config.toml
num_hidden_layers = 9
hidden_size = 160
num_attention_heads = 5
num_key_value_heads = 5
head_dim = 32
intermediate_size = 448
vocab_size = 1434
hidden_act = "geglu"
norm = "rmsnorm"
norm_place = "peri"
norm_eps = 1e-05
positions = "rope"
rope_theta = 10000.0
rope_fraction = 1.0
qk_norm = false
attn_scale = 0.177
bias = "none"
tie_word_embeddings = true
parallel_block = false
extras = ["capped logits"]
init = "uniform"
init_std_qkv = 0.0284
init_std_o = 0.0067
init_std_up = 0.0284
init_std_down = 0.00401
optimizer = "adamw"
learning_rate = 0.00189
beta1 = 0.9
beta2 = 0.95
weight_decay = 0.13
lr_head = 0.0143
max_grad_norm = 1.0
warmup_steps = 338
schedule = "wsd"
decay_fraction = 0.736
decay_shape = "linear"
final_lr_fraction = 0.05
batch_tokens = 32768
max_seq_len = 768
doc_mask = true
train_tokens = 143600000
max_steps = 4383
dataset = "wikipedia_en"
MLP neurons of a small language model. Each row is named by its layer, matrix (down: output weights) and neuron, and shows model dimensions 0-159. Each number is 500 + 25 x the weight over its row's rms, rounded and kept within 0 to 999. Numbers have three digits each. A neuron's up and down rows have the sign that makes its largest values positive.
A block is one neuron, or neurons of one layer that tend to fire together. After each block is what it responds to, as a language model described it from the Wikipedia text at the highest values.

L5.down5:535476518489487514465439485499531482520536501485486529518478491535501506509500491539506477498459517482511495487488542472475483537460506454488472511489484531504501457514511503484553520508481493485496535496532498496476473481499536477556517517480517528447459498502524519475466480513518557492514486507487487494547517513478510493520470550487471479478524487491510504472523527505508476495527518527516471473489522462487526513538547503496527499519515477492472460403498512466484518522525523
L5.down19:581497475445497493492488519482511546477464517541456527495487464488522491465531513532503529533511523462493531518499536515504475560563514508474522530492544486478448479503525489484476539485481476507498527508530532482544481495481521458511520482518481528477498508498503472514464523505503524486503521541466478485515483487493503501543478498458507500524495448498488461494490517516511503485474504507531498497522503543544465490490504464511511521481500472500491526470500498549494449488477492
L5.down25:502499452512496495442499530532498483476461512481530500421488519477509482494479455484510494511468518477472495525512542460499528498478522456471494504516513467496460484489553476508459457530477541483528483503520496496495525460519477525517476516522479489482434458500496499516519517486491464457469517485480532504482488507501480508497504498508525497513524483493519513479522470492504477540516458504507557570502469489491494509502513492512506504508496528481483556477490539507461517487446510
L5.down102:528476530500511504499500504497498480504475500538495506506467503515502482448538507454465548495491472469504472514451521472476507498518522530519543456494518509476514479489503478536504487495478489519514480483492532536487425486520502471459522509504508527499515458462530458510523512484505519480502533496511465473512518523546473489532473526441491523457457473509513491506490489550491531496471498489485522546502512515532500492500471481493488463495585527500520501465531510448493485490511497
L5.down159:501438465475489474499502508529486463478533534493487493500534507494474489492511546494474516481516479477515479515512483444567515527502498467534513554504504475467488517493541456501501458503512533480508492485514490513497497468492515511487500497433507456537519494517562490474490545507505503502483480539487509529533507494510502524511489499519438520481506531516532478493529519491460481481462486497482486491504530476525503483555512532438510498496477509492494472534431495479511519492469512
L5.down182:526496497486503525521528511495499502530474495505512518457489496494527484476512546480460539523518498484503495499473506471485537498518516481490554499465469537484505519512492481455497531542533549495479505496530532526518487526468563541455530456505491480543475521491517464477462501436502495500503471470508479511512484470504466492511481524469484523539539528521532491487543505460453553504473505514469473464479508514516519487525490517508491503493510513532502503471461470494514445505514472
L5.down197:557474517481521492497503484522490536433498505533467523501500512498527523512532542500504539489509510500460482483472582449484478520511501524514497496530556513493523479482484525552469511482492472520499549511505499494493474494498474521467526523498473504497497459474526488484500496473506510497467514500489493508489506464502496496498442492489484498488500480502527461522465506501527517479446478477559536503526477497518534451493516487506476518541520508508484521462523534527452463444507500
L5.down411:485537482465464506437494551495497517482494450475469534467532505507516484476491500482459470486515493464504488508482488499507499495504556487503524475473488527504475485513521455459459484502508543433478543515489521515500488500511496512447483531503486471508480499497501492449496511454524484495535497545474484469480529513508512450519468499467474470478478499516546521509471515510502465513483526480503493470510485467571502537512501520506500509495509492505514504536464486526458462503523469
Decimal points, score dashes and degree or minute marks right after digits in tables and stats, e.g. 2:04.13, 5–2, 30′; weakly mid-word in quoted titles.

L6.down216:450480516506495499521496519460476507479508473498507499494497485503475459503531493477529509499504448498493468471473526484500543518465515472505503502498485523493479512493529539535487501520518529529450544508474481444523489493525471466490497528454484526499504488481515535486522539472544464520492465500497433517503437476548500461481517512484490509492505493486513484477495453496503500519506531550479517495498481509535506495498489493499444542475545499496543504528516491479516530543549451
Mostly a number's first digit, usually 1 or 2, in tables, stats and dates (1,458; −2.3; 1107/8); sometimes mid-word pieces like id, e.

L6.down242:531499461510490477514515511504496499492492500468517587499500504520531498491542530527479501452495494465433491541517504478458488515488512507512539493544512499485494524487504462507491533517505491528541461543485499504504494518467526509530550531507474472510500511486530473534497537482480493495518457549479491527529490488487518553498487488494499452529500489484505482520507495495462528495508493528464499486534482541484525514566496510554504473483536488517495483487507501479474513550505445
Pieces that continue straight into a following digit or word piece: dashes or points between numbers (11–18, 0.4), year stems (202), word starts (sig, g, Reg).

L5.down63:493480496510540489492506533472455486514517505475460528509507539485465499495524503521470555506476407464509514520498502488494487496476456510444511516496494488505505486497525502524447505524497472505452521508537465463495525472509485474483498527479516518492493519479503492498501496453533499479450549464486500494500478481479507536471549502522484518520490499481523488525521508457511499523497492481494479513471508490451457483515553498520518496495466538549493499524471549485539506535475527
L5.down75:469500487526495530493448505477524524535501534514471499511481495458467463525509495472525485521526524514522462484498489513526553525531530518469445501510480508475499509473509492457521521548456505513501435515457475429529491449479480475501476528491495484492479478514461554481502486475507519487467501504528470502499497500464521478502534503478515487502549549490527470495505531485493440515528488489513496513498518522482497486495484476504512495509488529502523560513502507515561495506486502
L5.down153:479486490496498501509545485517519474486509507470505484501526488475505475493526518482505530544498541505512490491535480510513521450501495503500554503456491511524539503522511504542535452458544502529474501533508476478521520516470519504487553480517451474535542499515491520511528500510499497490497474478509486509485499539525522528473534521478475457537492493465532517463495494468479457473551500510541493478471523559515487475485478449511457539498522527483534497517503464545521479500464520
L5.down172:470488495518483582486495490523501510452471552502467449496542508540502543497505483514493521513502490541489510485545486545481491532467493519530451443530514515546522514479512534468473499552485518491467489519475475478495506502526509519499446467482468509540472488502538505529481513485473513536468518499506512532479488510503502481485534503461464526468497540498515494501501504522473496535493503514513485487500487486436471506461498542512474507506504514530503499540513478522526506530476500
L5.down286:480522504478467449491519495497487498488491505487481494500521528504500553523468500500558547514435508498466519481466502515498503510456477487489491515501474545498488490564529466494481524529500546492443488476484447508493508507473513449517484535472507531473489480479535526496511511477518494519440500467468533501483541470474503500487509496477505508495487495535524469467469476521482522495525517487521472488519467521488468486471528517502477489525485462567520524485463526491509503536490533
L5.down290:514488501468535528512499486473477466523541528515518532482477524514508522477484494547482501529491494498489490502464485462502567445523542517505482457527524504527502494475546493514530479479492552498549503488487518479463481486531492491498495499494476517489503540512541512504529531519509480492509482512507485491493472500453533508469442501521492542524462489479505469502509481480524505497451494484526476554462527515503507501553455524474460481477518510493477531500509509453501504511563471
L5.down414:517510525522526511512524491516511471473484493465523471472557473529468471492533495533468531531446515533491524487477492473517541517476475523466504497500476499504500510530547527493497491496489463474508490533498451487512472483491482512499517509473531545488512517516519493558489526501486452534503517535540498496516510512501503532479492495485430507492517484507501507506497489484517473512463506508502476433468442504523505548453493497556435486477467492505509517517526528465502497508527489
L5.down430:517468485493458496466497467504537479479505524473480467483568549524478513532548554508529533525508511532510482507483469535483504543531472506534488516477474545473498464513475535502543458497512526530488550497501522444491518514504500506509500501503486524455498497488505576504475504473517491484465499521515495528481525522450494479498496529458502485481508481447509499498497498487493471500501483478488503455525536482479492513459490482518492526466466490541519506510507500474465501490465516
First digit or digit chunk of a number, mostly small values 1–3, in tables, scores and statistics, as in 2,466, 1.32%, 2–2.

L4.down16:513510560485496510490482497474471516504500482455499470521479511475511498498531531497509443543471516497478539524522517533488465472473477497491530520488461488506493505529531462512499539522489491508503561464504479496483470533523566503501495488523494477544552525515483508504474435497467519483470497511522484468491532485530465475482558472520534494515478514500503517474520470526501472487516466494516485504505529464445529518454532468499534516487492509498497509479510496470504497519445510
L4.down47:485507523537510509539542496495475491499523501450503496443493480441511470487481491497499501512527509515459492522519501485492513479502520490524522527464491503492501539524532455517510490503451486482507452430494532515516465483469514477475502470476516490488508466471484509518505501462526519515525513505505513521513484534479461500466492483483489478522545504542489483464522524516472455510485508506531487512468558419491522533478546503480524450476478484520456468483493515485485476496478499
L4.down183:553506497495522485497529479495512482495484500513438496506519477502517459529523506538504509567497509547456523480526522496466482465469461497502521488517479525486478487505496534529496430481499500461503530499487475500489510493533490491489494517544514469547520504522524520504530470483530457535497528523488507469514509504486497493498480523509524506524453494519542496505558467502511509515471472536507522472509507509484482497468527506470532467482441476488491493497500474498495496535492595
L4.down221:478502481491482472565491547512483503503485511442470476495505519502555454491516481504491502464489521472552524499569501485529526496517528494505506523488475536451490518519501538538476484442467510518447483487487450511534494495476490529477482460490520466520525525547517503488501481476519485487550517481510523513510496517507501496538460488531523489430522483513487502512506473516473486488493519491523545512477486472488489518532497462517541498502486486542499499522476516504489466500503467
L4.down312:517471523545483491482452522499460476522484478503540519458547490500510491535497479497540469469533505490502507478461510557500486525505471497449515502499504526472538520535470571521482507488501491480511488525487504486510527494517493512458461521481478471555493492513536503517468516443508517476522509505478494529507513525460496489451500496465507476488524487489464540526520487471529499514455512467500505468553525516550500537487535510489493469513492501461494471464509525490492495532500526
L4.down328:505489481446527529509484481460495510510518524503476539476501501495536500455464501463458490489466475513472526489482531553468467535526505478543546511477430497490462506527512489526517516483494503485512510509502474505482485488474539454477483477533503476511509491516494508512529527550487464478465502516491529498494494494528499535481454497431480513521507501469547470516472481473512486499507492527551538498441500481490518504555540477504494468487464483493486506517478517478512485491503506
L4.down345:553471527496480467476549491519501544533497518496510501499532514516550497515453511503469476519487489502499514494488457472507531468508482523504535465513531473493489463471495474532498507533519484506539466501489491546569502496491521464470514504468499482493523507559520545522481481499490491472463522469483502550547482491522489509512455533524523526527522531519496473466546465529482514498473493468510480478495509497511450483486484456539504513491504489495540486496543465511496510498505465
L4.down383:536536503512537500550504480456482492471487522488468569486517497505575456525502524508464542494473496488466483478516527514465492506480536481512496473478496530469460540506542491529479488510471517527527517471492523517477466502486563491489529504490485468480509475510524475497520510478492479456487492485477503518496485499508475540532481547446499533529524476497544492529508528494502525491475495485527511504487509489528489487529517471473526506456453493511528504507513521513509482502438496
Decimal points, thousands commas and colons right after a leading digit, mostly in tables and coordinates, e.g. 2.7, 5,000, 94.62, 5:45.